From a checkpoint of a small transformer trained on Wikipedia: no biases in attention or MLP.
MLP neurons of a small language model. Each row is named by its layer, matrix (gate and up: input weights; down: output weights) and neuron, and shows model dimensions 96-287. Each number is 500 + 40 x the weight over its row's rms, rounded and kept within 0 to 999. Numbers have three digits each. A neuron's up and down rows have the sign that makes its largest values positive.
After each neuron's rows, "fires before" lists the tokens most often just after its 100 highest values on Wikipedia text that the model never trained on; "fires after" lists the tokens most often just before its 100 highest values on Wikipedia text that the model never trained on.

L3.gate190:514553542607524579460460538520516454496589509543500462515540497529569446421574470578449497480504521476504528501512524539469511512512566576514531421436523472476545478441487553550511485479528401518465545549411485521463474522467489499487487536470511495547561474438421561465522549432482475451564498558506437522506446442548426516490516490485516517548473490590561502477523455551443509496544527490553520513553594518476521445546533481503495552527534448448567453455482580577517446470482434539463475493569521487484523527515482516487493486548423506519544468546496532544513498530470512462
L3.up190:471512442561505514488519464442513505505522489558525411456475536481528460470525422503507470447464405525463603531521495576443436488520491557521520510484578563570538479493525514439435511538418459591517530491469526474451479426513521538521512395553539488523435467479496516465548538521444548495528464519443469500531485486466483519536484436491496502544494487438516403490522450564539560518521559452442515521517482522547509458574633543467469447446552459441439490426453541503516508386435435529478535524506557479495558536478499466499494518466488480535437542519479499505547507542450533513
L3.down190:517501503554509504489466491479560453530513484482421415505453494528541483474552490480452398555546467520550424534537530496518543454469517541505497539538527532548468498507462534440377503611469567528487482500557490523494452466488531467483543431573485390532543482520419541514533521489513565586568480505516478538486538488524490497538563486502511472546479450511539560511537455477467486478499461471456522497499527378476549466550620464518482501482556531429429580452506516572524526439552532479478493556496533523567491518463501441516545499466455469545452512493513533529542470497426455473
fires before: " |", " by", " Total"
fires after: " |", "-", " was", ",", " is"

L4.gate381:489529467459510497449553584496492516526523469483478521431513551510481580538529521473500522551503506504530485536534452496535421551525526491492515487507563451513509553551534412482438468454471425447499533428500477520529499529495523506436525507562474419419448536432450493505442520471458449452452506501447512496518484546449583432481516456532506483565565481470447511494487404496476464452541433495587537480483562543531479448476493589478410520525518504509492509512509480501456506528541522519484452555538507581514487562599530456475443443572459566494521575457521490466519457434465426453
L4.up381:479503463502448452535561497455476482463560522500511514458497535527466533481527454501467503517535525496515474524574547460514500443515580527516478431473462501429510546546549576408545482527502550564501514484461554473449553455474552486467502461558492525514550521444426461485494508465469535410540468525466446447432562477563507480504506454523508554503414519548472450542514554492528511502570483553532542484562504492445595494504450459475574458482468445525470549478437516519499511488602458483443568562523469490481528530456496527501511503507446506476481507543581494465484455513454527497
L4.down381:509549500488550470495497460584507578399524510513530495464574539552528490473522509499507610460495577545518514500514537432519519462478490490488507429486495445441538517473539539532514568524469528513445500513434570473510516485467503469504470549435449561574478580471479466494436556503463531465618497576494452490486475434481437495549535505534517515501463515447502487502489484482558511584468518481501526520514479462489494524493468488513666541443496459511515497500506505530524482507557490566546525498527559450515474545479512556568478514522397466430482460529502466506465444537473511485
fires before: " ", "8", " \"", "2", "4"
fires after: "4", "5", "8", "6", "7"

L4.gate290:544508482529438531481503485521485504506448486507551445530534498474503496531470441514514503478495605456537509472498508495528524508486493558430565565538443480533469506620469535479442479453570491518480505471516529553465476446555571436570521502531440488453534595568549519533442428572481530467443461555417490476486531482512508506472520555525512441505577539488534495474522446542488497546468549533557550464467484511593420510505486530504522477514486545564430514528467474449450428555479522427504433484508482494489577462451525450503583418488521447521523552512519511559501525456506468480
L4.up290:438549529506482497440456460492469532520447479473434443536501496534486461484498502469554503486464471459514503521494461494504464557481587480485546545485582462560591555579454522511537581452519461442543547565525515496494471469501520501521532425531474491578438482497540533452503549502412519556510487501555525496468505502490499506552442618516590461558531477500479522499511545526466505550525532491567454482553491452466545507502526612554447503500585598527494517450468524489460449551453445471511487498500471439433479468483537522568535482472546526519566551447491513527488477492496497442
L4.down290:506475550421510472469507502481507490534530575507401483483540485486481483433481493469559520415464448525484524520463545513522450498562475483478587568534502464512539443554391492427428551484460494464481455457503531549496510446557562538507472518505490522486494561448490593492484507476430450498532460449529510474539507557446536478484469540512538537520543523497541490537479484550484484533511470508461530503487516506465502531462486530549409503513509492543485489447429468487461447558529494511513486419438515458541422490387494482589545509420495551499525503422466501422527457504466560435
fires before: "1", "2", "9", "0", "8"
fires after: " ", " in", " UTC", "8", ","

L4.gate21:488568523522461450546588498504510550476503490527537544495532517514474544514498435542399428444526493452501474478552481496519501455506547571481487462518490535496484472510501487422541520532491547586484507480538593473543417454525517540532494448483517457394471443474528466495553547454440557511492478547524515400584532445507457494535466540520462570499569524530536536500519438410497583535532454476525452477534543550535523462486482525464508506558528455527507511484447461536553534558483477519530484565463543509539539531531483426479510486508532520443492538515478485438466504452438380508
L4.up21:556496488469465536535518426562516524499537487461500426479512511543487530524517499565505498512508430477468441520506518455455467536528486482501460540515528545504424514534409487470524517547560433523515461492481493473447523511504540446458518616530429541444567585534551446497488487438420503465566542502459516505506570521469479498457465553518442576505493489539441554516478454581477531565448479441475523433500484482520562457554532549509497504519535523490544509505509498473501520511529435487533536557585500477469447465551447526514456515501563446472490471493496485493540462488498516516
L4.down21:541515425548544471488497419465457565520537522515445540573467504521453530493498495471570435525562462491474506397409549531441501503553530486470482464495525482507459473504529496502500468525488423576442453484468532575520563505494472493443558591454539531479465523415461587494490445532473551443539496459572483485543526566540449482475471486535504466516489456503523471519531494540475485503462551503442486502491459456473504493513564527510537497537501395528483523471472527470421507434571473492478496499476452504449569476465457486545533521482507480476479487539497475504530513549484503520
fires before: " |", "–", ".", " the"
fires after: " ", "|", " No", "1", " |"

L6.gate332:458574511442499479468473491475533500464484554524473526561460463508445468474437553498548535484482526530539480521553512493451525533488585452510522445530487568505521493545429547552465467491502461468504553491486479527458439504540490457492481534471564520488484483525517518593487469440438516490460469457484472452446510511538469420520424447494482474436479536505516464526494473531477500447527533491458440558572457441506451531514551547503558527561552531495533465470461478516510497539490529510483444485477440479511447545574510530562521537539498464518494503559488552495519504497527452508
L6.up332:523489501491534462482520599508480522470579489508465453494422493508555481474443521513490473450437506585528493557508512537497526528495513523560524460469510495494487513461498491511596490471466539516462564518499454560505503543493484476439531518475578476462564533530495504535491457501524459446488516426453543489465503497527549511459534482458483511424483481467427557558454551479501485428510540559524492523498584484521409461570523555574494528490499528533433480525463569527507516457546500476513476546427548498519460545433510509544482483506485446570485444596516474485468517531421552548
L6.down332:506482409479518446481527550509441513433524441473523455532540462494541448467510513494538495464492532536570469483524554510514500472530504560576538548537554536506431555504451576533461539461491455531428574512526483537495563545416531448472509487539553537452481520521556537483555392478458466558412455538507534406436560497531475493493510467450429541536516517544520541499401510481520539543539505465457489482515443501483449519549499533515436543439521545498483492561532530466497483497490570467499410555502494536531509525457534463566536540520457499568476469565472486529532537568553462510
fires before: " |\n", " |", "."
fires after: " |", " Ref", "=="

L8.gate440:484616537561467525519507506524435462459524532516537551502491482456428518466516499487538449524514505562441488482529491485450516542484523488502491547515482469486589462441484495480554443466564550493450525567471434547474536593441519350480497454451543486582450511474514556495519533506502493463444431518528475465482459487580523514455503516545597474524488474402504515488421484551548472536492493519406534478545498458498521482513446466510542566520480424484568481497450521528479522521553530498447516517444447463537474445459490487577475517527527517456500519556501425463550466481416428502
L8.up440:549523472492510612489453495511538527470505456556569497463490464511474470496543530485493472459553424455514551530557525454502577564531576500443507539494502506513535476501395472515455426490547528508501555574457513486492543526545470524548453548490544425460563492545468532497441506525496521473447448515482606513420448442422471467454527507472453546465500456426465499558404505450571540437511428484510403519479461548508474516454497468472503494448547509543496428457464500569526537546571488486505533527492555542461506484498498515485535504534494550526449503525564503595546507484492475499
L8.down440:544501534464546500483478483519512514499487514558540500562505564496474450526470522477517426523569449555530520445540495488491496488457519476459552446489512520458475539503501481557577487531558536463535534522582515464515496474456513452559469460513438596530527497565455477488529572552442409477475525452520517512519526557443499508495478543516523526508415500508477526423508493506516484528422502487531515539588471521471485498487457443506484475476560498514466494535503500487479542483528470526458525523474447526509492506479483472502595485438436523513506485535504492536486483460496451495
fires before: " to", " in", " for", " as", " by"
fires after: " was", " is", " be", " not", " were"

L2.gate666:623492514511421505461537554538572508529528479547506471471475471563517420539509502460499407502557480536522461487530459488448483482523521424472484456514491519494472540564449480548469444443464440478555530572550434503531450500479487483392469480521493528474430506444518517530478461495493471459479475506495476554467512488419532393554455455505580517486541518551518476478460484503535542507451533525518477464503479439506453491524518529492509500498502574497494506575497551500503587529509520498618513487550563553516500499422509612486500510499498502509559507580515585513510556437532454541
L2.up666:602514539560439500459511526475513524463517482515440527488549438496522466510498464519448429504527513490515444491529523489413550507532484485486481432523527499486480485500475477559546482476444544438553531546494435517491517577496555478489439476576547530487496482455537529523451522453511495532539484413502524487524439497520494480500452499500476520457559452546497491479552530518474449509457535533520525554532481466482474475486423522501443512535513525462516584503471472474517539473546525513635464537467522506636464574523464547464476531456528469540508546523474581506489556501477499513
L2.down666:495565500471491513427473487541497480488520481500511525472464553453597573537532453557570480442506465453487449538456544519374541513441473435432509481519529524471466438499452503532572507514433477527421476484487408487469537602552528491544545475501518545516501524562538485467449605474493472500489479517489544474462476486517511459548465505436539490514458476413465468504463565453541470535512533488503585479531504548446432560526433466490503553544577490518497477600574487541473528422469502496434549494480573529469526419510430529414444515453516504567508448468446538523491522449460525452
fires before: " |", " |\n", " to", ":"
fires after: " |", "|", "-", ".", " a"

L8.gate307:486492443488510493456453487495487505415509482475494528539518505425489451533542518513504428557498541493490552478548484440463428483495484499512554526552578393517482448433477489479557521502515440497457483438430483410497480504541472514530452544538512436506533510579560515492450476508554506463500513517474461474506556499524516469443504493471472513483469549444468497517473510437415532530507505477477494507488554556443529477502415503489526500499539437535384496501522458503560510496499479435503487500495537488524459475525478500527500429502506546453538562605510459443530511498513528530
L8.up307:533502555435507461514566497472484513457526522510504425505493520436544449457543434527522511596487517504530567452558466493470544494492503507492546439511483463530446477491485522511509452512556468439471429526430496523495450528513493457481441566537508526480461479556545461533455463499497519537498522485537553472533479472463502474446523528540509490441435564536523445485524495480527539528465568558496416489518487507446460528609507481481459553539557531516418431513477465510509556485451424551518496500528553488489501447547488543486536503503457524574488499581467470484485545467559547514
L8.down307:549501463562542548547497511509594529515438508420560458450519492491488497501477488508518522560489437500575502581494448502538483513500485544482414501606522608478479591516523489486500486502430512416446446447521492481504523549473507589532493429569521457514496520535512510512568566608459502505515471538446492413522494503538534494431462522536447492536503482500526472495493544507560523471553570528525513455513502475483522546507455532532470511517446498495463501476497517559536453499475446497506542478462552529479517539460515438508447543473488419439515522481472534487539586457587521511
fires before: "|", " |\n", "0", "|---|---|---|---|---|---|---|---|---|\n", " |", " /"
fires after: " |", " ", "0", "1", " Private", " —"

L6.gate810:498516467492544501542431507511561525512514513470548531528469538438465411481509480534529516471544523472511564555446466478489443469468537473511520390448536543499550555464413460487461509554535499532530517498447497540510539563468479568536484530542539542429382552436472484532550523515486499497481564467440539455538498486491483452436496454536482467383525490422605538566546558442480546495524491526563523557512466544544528492563530537478513481468533414531544515486391514484525509479533527482431512534492445530484524515582488519468503497572552549548506540525459515516528417500494470551
L6.up810:491522414430536458493516523478504501520532559500433476510493550481441500522497463524543551416484488554483494527438507501509432475540524446480477514605518502521508457494509449476489495527480571508498430478501465431513519508483467547529524542539537524499465523570521465541493459489562586452550538557483478541577479528498449452531510472457535523534510479490551505520529488561523468494505479536471507551447503473488600475584487513469551532464488551462517502515541468488564465450471494550507531523531499555437503492550500497549470428567450494480606546498502440488567471548541480556
L6.down810:527481480455516515482485520465496533473488535516509555537503467478487509497432527487542506475460519531506466539500442422571487477457453493531455539524561476461485506463500475528542510534553554500554470448553464477444485516519448485468453518435466573479527492492549543467507499502518487501529493525571499511467507516493511455529454559442476481519490478474487528475475589536621493476508485442506560529531480455568502563523485497495548531458491499528503433494506482469522504454400451508492480510448530511499435448540566513498484539564511495482479467505515500528540522533495505472
fires before: ",", " he", " the", " "
fires after: "2", "7", "6", "4", "8", "1"

L6.gate48:532530517422461530439491485547562483476538500525525470513443467534590586462472460536468502470512491551501461509546490492532533527555524559572450420445488469501552552419511513501516500535580511466565463544471545538455511480541527497486512502490554488483503525500501465484539456457524493491408542491504541489441477473492494555485504511525514526529511480416471448468544430513503518465555461528495515501474457540478450516529534532534474450561528611530560498448343505427519564504458514521468450562532549503446552443531508506488478499487534443527571557561525558512496508457509580439
L6.up48:534548558459470569522477497502509524606490458496581508581495520505516537538479448532451570568561447532503457477512447574518527470570464490589466561510494501498448524401511520520477471500465597482510503553504487536521548508551406480525428528495484534447520532501488491517535462496501494467449533525518516440531484456488436508462497487503457483487494485456451513484454512447459539505530448599551570458472518484485537472547519464504527530507476559494500472438504538410545503491572565462536542440509532561387495527480459460552451440509523527528526585525451549478503556465537498515
L6.down48:566543430489497516526462476523468518465477490543540393491434562459499525525458467488516458452477436540460503479568553475516517532475494481549410581507566424509473488473538492535506530513445568462484506500456523406465526492535497516503539505514486535477521433424511482464477514526586539435459502451513558538555438429479499573539519519522527454534512473454517484510530484525485564458497445464542542543468448442479530461492475454491468498466521577509485490492471532499483608485490503495522506489442419478431480566468482525538540505516543508524492483447537564478520534410455463453
fires before: ",", " |", " "
fires after: "2", "1", " ", "3"

L6.gate437:498475522464564444557427467493486431430509551513542538552495511522538514522481535613516540529423440509493569561500458511497588502508473515552466535511439474516493526467498541582468485431535529595469511516546496490482516527535509528488514497451514559452516506516442503529451448526491527488481473530495485454501496465540465513488496469533486472489510466469523423429567538583483465480540452491494570449541460483448504566506490420466498553518496576538502556560400482507512502457543513394518511520497448505555497459540514542505529487395523536477547516490479439411565477581520536506
L6.up437:486549493451510557501529608503538481555514553501544515531531514482463543522507515502461527459482593548519563532528603484464510516500481500516519482462497475486524490521474493466450494493444488542517509427553510592476483502483547495512529478482460510511459469477522490533455588439468588516498531588521536492549536535461437491534483575544535515526498417467457436472466541490424522479482511491436492447459547539437480455482465501515567460468471549537587545501505531512442444553448528514494489442499485565498474471464490526475417528490467476461518550471563522483400595521516547476
L6.down437:433501533504530586461536558620509479511528521543445538539493498514524547494490412555494586481497546423484552531546522503516514484483500480478509480563495432472529462519473450463471554526499541531506560471557562507534460556502545528437519492416513398529495490487510532466454441516452487543486548517547498470447587503527508492516454516465545551530538468498431467496524550525443483505525507457473497475469509508455512480408474482569539537468490514437627550553464504521476491549532567471478433450514521510488552444498492472522454371532515407506473483468557503486482539551527548498
fires before: "9", "8", "5", "6", " century"
fires after: "8", "7", "1", "4", "5", "6"

L10.gate385:528554508430497511560523516500555513525552554502436483536536467559536508550507480560507477461494555598512472512454447555543521455432551426533497410507475549530556472448499508528485487537544555474553475511437488495461486423413447488507524466486449496569458550563512497494596536459515520417492479578455535570503502510435480568531517461623493559487476541478446561589464510498480443519552537493475563555451423520510544470512452493456503512478534586497522578502431439469540468465553457509504532515503460501491476447514483517514483449581460478556582482420485515552492475513499404527
L10.up385:540450486480543495491548464516477490466516455494563448545448450484566529478493407503507512495461533512481541521430499518559534530468473542479511495413544513560455575520518510525546491536538468515488481552533505481551470472520487563514489492516546465446521507453539441496456500467453486440473572529486596491508534491489530529482524517538507449563488552521552500456580508561417514553489485510539464551475522487394483455563477489570516490507491561581540518455528452485608535518556464408475504542489437511537501535507557532455515509499449476470537533462509515516514438548552555496
L10.down385:543562524497479415518470500583532524486553524421578524516543463538454451525492489523519560535526482549475485479533446526447478507489525571492524548478543515582485485514487455584542555498484463499525439511517470433481484499501455574573476540486576520522491529485476567504457482486522528539486598487433556531454449529522430560476547476444477520547478496518499487468443583475544504524500527441476466528506509497555547534533526469504528438515475540481423520469418476452455520490541440499512517444484448493391458520509410561490485515490498524420514509496436561458478476540513462528
fires before: ",", "4", "0", "5", "8", "th"
fires after: " ", "1", "9", "2"

L2.gate659:378515523566488498561496450486543472368530463475527525534503516505519468537470485546421490468489507506509464520503550504487544521463535550514497512526490471540536491516446472559454540492551527506498555511517477450601521451458477363507419448448451462463506434502418553493551482501459482438401520563478565523446512521483506540487504594463538566522505540454511484539520508501467482500473526520492521465508485589502532507441417546462555537526520502516483526417548529491561571545509542526464465481474481469490465482547467557474600522528546487479416519517464483532506420502518490442
L2.up659:473466485459491503473501439526572478425436531554453501465504427499548499489492466499446469468481498501468441504485563500474500470500477458428478498450530486532574543514547508524490520463499480468428481503456486544623437466463511459468440469460535476486475548480484547495468482516441469438494451531481567487462454461542569512491464392561477594548514426483507451460508547410563574458540530518552494444474517489534585472436538483480500520525552516464487543532436469485568475512515559521503549521470542481560518533585484457443460461510509505531482426474497551507480451527484494488
L2.down659:490443496507495501546470417562445465523489404461511509528456469543447480539474466460454489563526465504528566494575498482493456505532549488520490452514532541482540486501576441536559510498507461546508598537555523531445464477470487459456510464449521534498537487440482470489480509474521508478512443457535509495446476583596507446523527495456411527639457477491422496522468493500605520452468455539504487540540429515517520501513497464607458531506459472520569482506459442515555593612507489507514509408561535435494519490513503496442490464455496441566499540527491517551520536485451482523
fires before: "0", " ", "9"
fires after: ",", "0", "2", "5", " —"

L2.gate803:492455417465463466509498671506461504429471488530550493521488465553490502520583535572451489492492497527541543536478497473565521474482505445550509475484414576443458567434460459525469521423430449547477497445496511439501549583473477566480482519460482491488494526495509476535442497466488472516513470503554493502450512547548477485527487529502483531443490483490555480495594538470467448518556497507502508533541538505515431545574513498526508447397534580444517563530513461551518399586517535508519427491475467561534533488545475474534548458566463527552569478459534473473490551561544516532
L2.up803:473535469457527509508492462477487501512537511526521515528455537609545516556501440450537497554451489465503438556446544518575515453521431541447510485524508453491502433450499487456555473582484496553411526462466515505529440535539470466449462490500558532456512560490539509505438492551543496426423433550526551481462464453487479499449480493536478461530533494456526516480524525595485518521524482471617495587499478508494487511488550531520549509484522453490454489536487524393586544432533545528481502442455493432525490515518466496400537441498568484425439419498517478500465526535460495532
L2.down803:525550491442476539568471563466450540508479526562509495535585529452502497456518479522436496521583465494558492514537515447589497536537529436490552501490466525590480506552462512541529551576449488560424473472523565513553443504470475485512504490398436468448493517454546499519486525495473520530426485551483442501514522516562441472472492475486472574529459523510520499520490517575469523461516490485503505523578518485493433499544515479519389533516544540479505533524448488515539480492461488441570511478477510567581451453495538509616455551574498495516564538436517546451491521493493613505
fires before: "0", "4", "8", "2", "9", "1"
fires after: "0", "9"

L10.gate401:524495491462505529445519528451511480534493543434440480576531525476526561486567526464558451522518519493498431446470508528459500421569558525505468427521457542504522495474439507541502420483521547539507467454479502488531509471523429513489504486598521379507479502441470467538483480462402442425513605565526501542527547516511434516461441511498502482588472550518452504512508532535490521485526467532549522541463511481553565488506533467471425473438463515495478500484481472568468473455486487500518568499529472492545497464514439453499459486433529512489545545511495512541499419464487520517
L10.up401:458491551555537562486542538538512497538562504494428517510551471530465438438556505569502559470493484482452459449457500527469579508515524513547447511515548507453476499478489467464495598478521563505541425444543601461531481576460492529569520541424515541497479451491436480493437507525499521546468554498473571498479521470487459522451529531463553534468462473564442524551490527486427502574461491552515526500542568420552446460522483509464475492521494551532563490506503451464550524461495525532406549561465492557514441593476503494466444550465491517437574528495538483501501440515480532507
L10.down401:462511470455449483445497513541541474497493478494481525486480402501434461500454459467510481505531606520489484519471462512466573505509503427544506491490538521465488469465523548575434586523481418556454419492454500523497513550514454508561560462525517445473525495475505452522531523587516469527538523521560569525523491578446527518475529529571526487542523484541512524505564485511543554552574519539561465544490526523505401495550463434510451463477451504487455500552523537534519471505538507518480468511444499588552448545478502459472467391496419512538442521560518477494450529481495531523
fires before: "4", "3", "7", "1", "5", "6"
fires after: " ", "1", " |", " on", " average"

L2.gate641:486451494499460441479468478531483486553461468469538417471494482549496574467528506520487404522464497511503497509529484556505495453479508554464461533488526530423567495472497579594503491535511562536452464511508539571452542527499521512472437600485473473524446495534562487525479571541500515464452471533480503537549520570526487498483497562465534456513486527565499549533624551552549529546489413488583498510444501469444488534464552486543571487556491465473557547438545560484474496446437464524556535487410550493541467503568519547494524516505464570513513568464484494496449474497522474509
L2.up641:476444510418433520523488472540520538513460583472519590421484555514526472517509521623547554515508529524493480486496497502486546475502483525497523492511470512508409570532498511538494540517378434491487530481452511455426538461502452489500557473564423441496510528508475494398492540494479522513534466510473506559497502528472492492530417509558504469468568546506486535534520469421478502373499435384510505459491481504480556503522516497487474524493520511519581568502473466542471482518462493497417538482446522500501530443534483389535506440457564498495519523493439503489519519477560490453
L2.down641:468503500423527521474534489458483566488443539453442532570482547522505558493508436451409512475574472472524473551414535565521546454429552538535508402513504502445501514600548497476488510514439465454472507471511496521465465493485503464598508521545487421495523566478517437488421533454498482534498468563540539576490470509484502567510537438523547540468475450532533498502464528473516484516588479523473462449468493530488499543563508441454449513542508503498509535446533500466515436489465495523468589483455502552525440424507541514493530560462502502547517412480520526481552498529417429537
fires before: " |", "1", "0", "2", "4"
fires after: " |", "0", ".", "|", " medal", " in"

L4.gate443:510462495471554503442540538488478583496544458486546459531493446491538537524498478531511475500550561505462531476533545536501513533457575542531526511524424480525478461544508485502482565502469452559385513509512463507514548500508518463532515526587552523544497489542536530518557424529521487533437526483465559472511514494457510528540493560542553490481502485401498488453512467515486437477523518490536509487499534551519545483473470538471598504501472486499481489529475542450533463536499558512437553514556500506428465452453454455472517484498503602507495479536439493465533469513509575406
L4.up443:487469478442606493458534516558481555534534417460493481537557548491529416491574562463459506507511503520529589500534456526565471463473535485477419501483537436483467479522501520489465521541424480475509466476535454540528537483539480496502474544517516408521487439461495570541546456496480514519494526471545518504584466499491408494497490537507496567542497503482596506486449519512436520420505527545535492432518526533520480473508561555507487487555472494442523578491543515476474530460519523469505468499499465583505413466602486494493472519513486554525520496520487508496531499535525571487
L4.down443:477478483508578479493597555480492481475472473506454541527528499473647547484508492531439494502512551569571534550595482545432497510444555495503473507489432533479452495516550460504412395452484496507426471452526479503481519525475470490552505533569557493532444528514470492473496480489467531575557477426517522511456483469445449457530538500526540537521468519492528480505523497539470507514547509503578463443523488475562530491429551495484463464465489464427479539507530501490537504468484464471552502536453491484466431481485439495528510465506473587500520448522498565514530534556568485499
fires before: ":", " /", " (", " |", " Total", ";"
fires after: "-", "″E", "″W", "|"

L3.gate178:503574435532484495475561506518543467399483517545492546479469482559537532517542443549549498494449506482477522518506473509573448460508496510514475448476497516509452580548447502526548508471494494504503537508537516526577447438523465493493535442460584456563498579534446548415563526534536478429464450529519423537496518440548515598455545476538473524529527476526482555503458521516442387539453494528477513503502488480489492386467516519528532502492512431512521484550435530529425489584483505418510538513501576520502538479500476536552496584489505458494533439486500511477492507463503513459
L3.up178:558508469564453496464439574597560495505487494524470499508508437459541513504511453442555456451548495456513484526486530446507445469439493460481529408428520533473533409510530458465450522479486517517536494481444507439460531495504461517463474483552532499486526474529530453493501428511469551492489495540499557499517481449571512607475519436536482541561466469495495565612477487428532487528508522497476437443503461531446601536491424513561547500497421470550460405503469525474575443504515453551529455470526484438517570434500514464468546506482459483455489513495524469460517549578417533491
L3.down178:534492477529465433442498473545500470460512513499527511503510537504568496487521489486524459479503519522470499499520560472510476482536432511482448455501510542465519433474553467482539554431470531542500544569465475505481518559462518472507520431598502492511576542558434470507468493555535445532457445532470516551467488481525518559444445503471569460552462533475518492544548525491488513516503445516496474491469523464517547462527465453468527479478450552513505435502519479491476397494544392519505509524508587482517574468493490505527415476501501483493463527497514542386463500452524464487
fires before: " as", " the", " with", " by", " in", " to"
fires after: ",", " also"

L4.gate671:548552555456464562497479558511484548429575480468541478500432462546501529509499454503498473526474530449579547527539497488506532499498438458456522558511460542524444490458533491568512529512482457473501478499496509498535518560529519464560464461462542380430465445494436537529489537483473599490513475547518575497495524526493534598517494446466535538507510607548442600512489421460507534506586550598561478469486471578489493534529446575545498555554464431508621533474506537567561552508478450444439474457538472500507491500487528465523514490522455470511486511473546499491489482431526490545
L4.up671:423485560490537512474521514407477433478474517558504458474521506508399555483536529533489438513474545534581510518455515549498465482523511491580501552531489538444451455487536449492545519471474478462448473464516559480519501477549449545448481490490520469527498473504551472458562511454451442473543484567445565544510547555413436455466536536551557476477502451478438545451459466462448518590506522491506465548496522507497470523424478535468496427504541490500428586446539548499482410501481478458445494529493505545488431489480489483585462438503532472462548513492525522457488459415486473510
L4.down671:551493514479537485440547549451505525588500484512481507465487535462553533482494464496513454528554522474471465609470544561409526459478490510474554507529517479515494509518450475511496516490444521572492514517484508519522494439565434534437510513473444506495472438485596516429498497530505517519525495566547455507554520463475513493415459499460531457506470528437479525495553474516525459512542528465514453509551490442464521492515524471484519485504587488481380508443569517477476440550375500473504514502553471495507511467508522568513501446460483475534515523439469476488519514541516442426
fires before: "0"
fires after: " ", "–"

L6.gate823:491485507427419470509529517479473501459534510513562500488438492481563553503522455503418528483464502474453504540449478510515531520514448432520456468517447445502514485457443466548410439518569470464500553535466507501436485472539429426553471518473496519577576572417470488452468532425494586533471480560544532437508491491558477439542502434484530461558562519545545502472512540559512508418506424472471507491398441544537580512498462441530537486482499536502522455487470496457494473583522569482437502473521473513546471499520474506484542447560511495486470527570530483465530468498551536520
L6.up823:493508517457567529496429413457593567464459501514540461527492530420554518492467532504474466508522542485466544539484510500441466515506550466482446505495498420565502389413497484495474464473519426426434509553466451451497486505514484492494464495438545523567541509546401484513498549498508530547466440467495501556486416538491475489476475455537458479565480564452533580503619515479502537449508453521455440546509493499489507517475439524545422486504624419463491496503506588486434492490431500529444562489479555530519506551509524469512487432472533507459492524516431588539458513493543538467
L6.down823:528434458434532460495497512495499567482499503469501532479489560404518479491499545498529506482526526530453518533533510443432449509477505547480495445492498517535466490463488422482464495447451483467478461454532485536460464491440564488543527496454527521470554507592554482510539485467478516469496452538455453500518474545454491463488449494477514515548468502485466520551463501484518487447549506479514480466528498438480482511484460491461461462459486529416424482472538569501454464576570518516505531510462518551561483487573471440482490480541504543513501442519444427462525539450527526478
fires before: "0", "1", "9", "2"
fires after: "2", "–", " ", "1"

L10.gate659:514486511483436531513519449452590509396537562515501483511514464514516453442413516458533561498547537492503502499457461519471519465465493508559489512553455543509454464432542484522564493423539447490539529563521572457475516480468529502475472460506536472584481496500511533482473520489527486566546541472510478508504537547496482533540432471565515536568407513510473411442486486535541507494535487462523442477540469465464510488411445508487465457463515534531571437419426467525483461494502478507518561481444540564470458488571425458427536453533552517533555485549469506542521493439517533540
L10.up659:427591514519470476473530547538433525479448523490478564538495446447509437500474510523515523514471530535466518409472546562534509457466561491547410484500480473576479504421501492459426542464524487522468564488558441464506502469511491542524565493504412429489498475487573508535478471492473566492509474475504485518486546482524439500497491570524460535520515477488495460465457502463412407482414491500493464519472467483462562512402498508575485501528461582482458515475532474443443484502514577491443441531494486465506523541484514522492537495428449510454527547479521467521552441554540524461
L10.down659:504482504552567553545518494478546437527490519534456507576563505513537500588477455489500532482586587501443449564491492463454502513516390514533487498508487502437466485486553544588482513521537546541457508517538498449523476500460441515523560458582524469542473560537510552510541557540550529522505579451561540515520486505479474463489516466482546516456489495498510512483449537451544560501537438506549518511533484473449559492494564478465440558491499509427594535527514572464477513488469466525556537582502543628478483518388505477472578466542485478497505499531439484433473497431493477594
fires before: "8", " ", " under", "9"
fires after: " ", "1", "%", " had"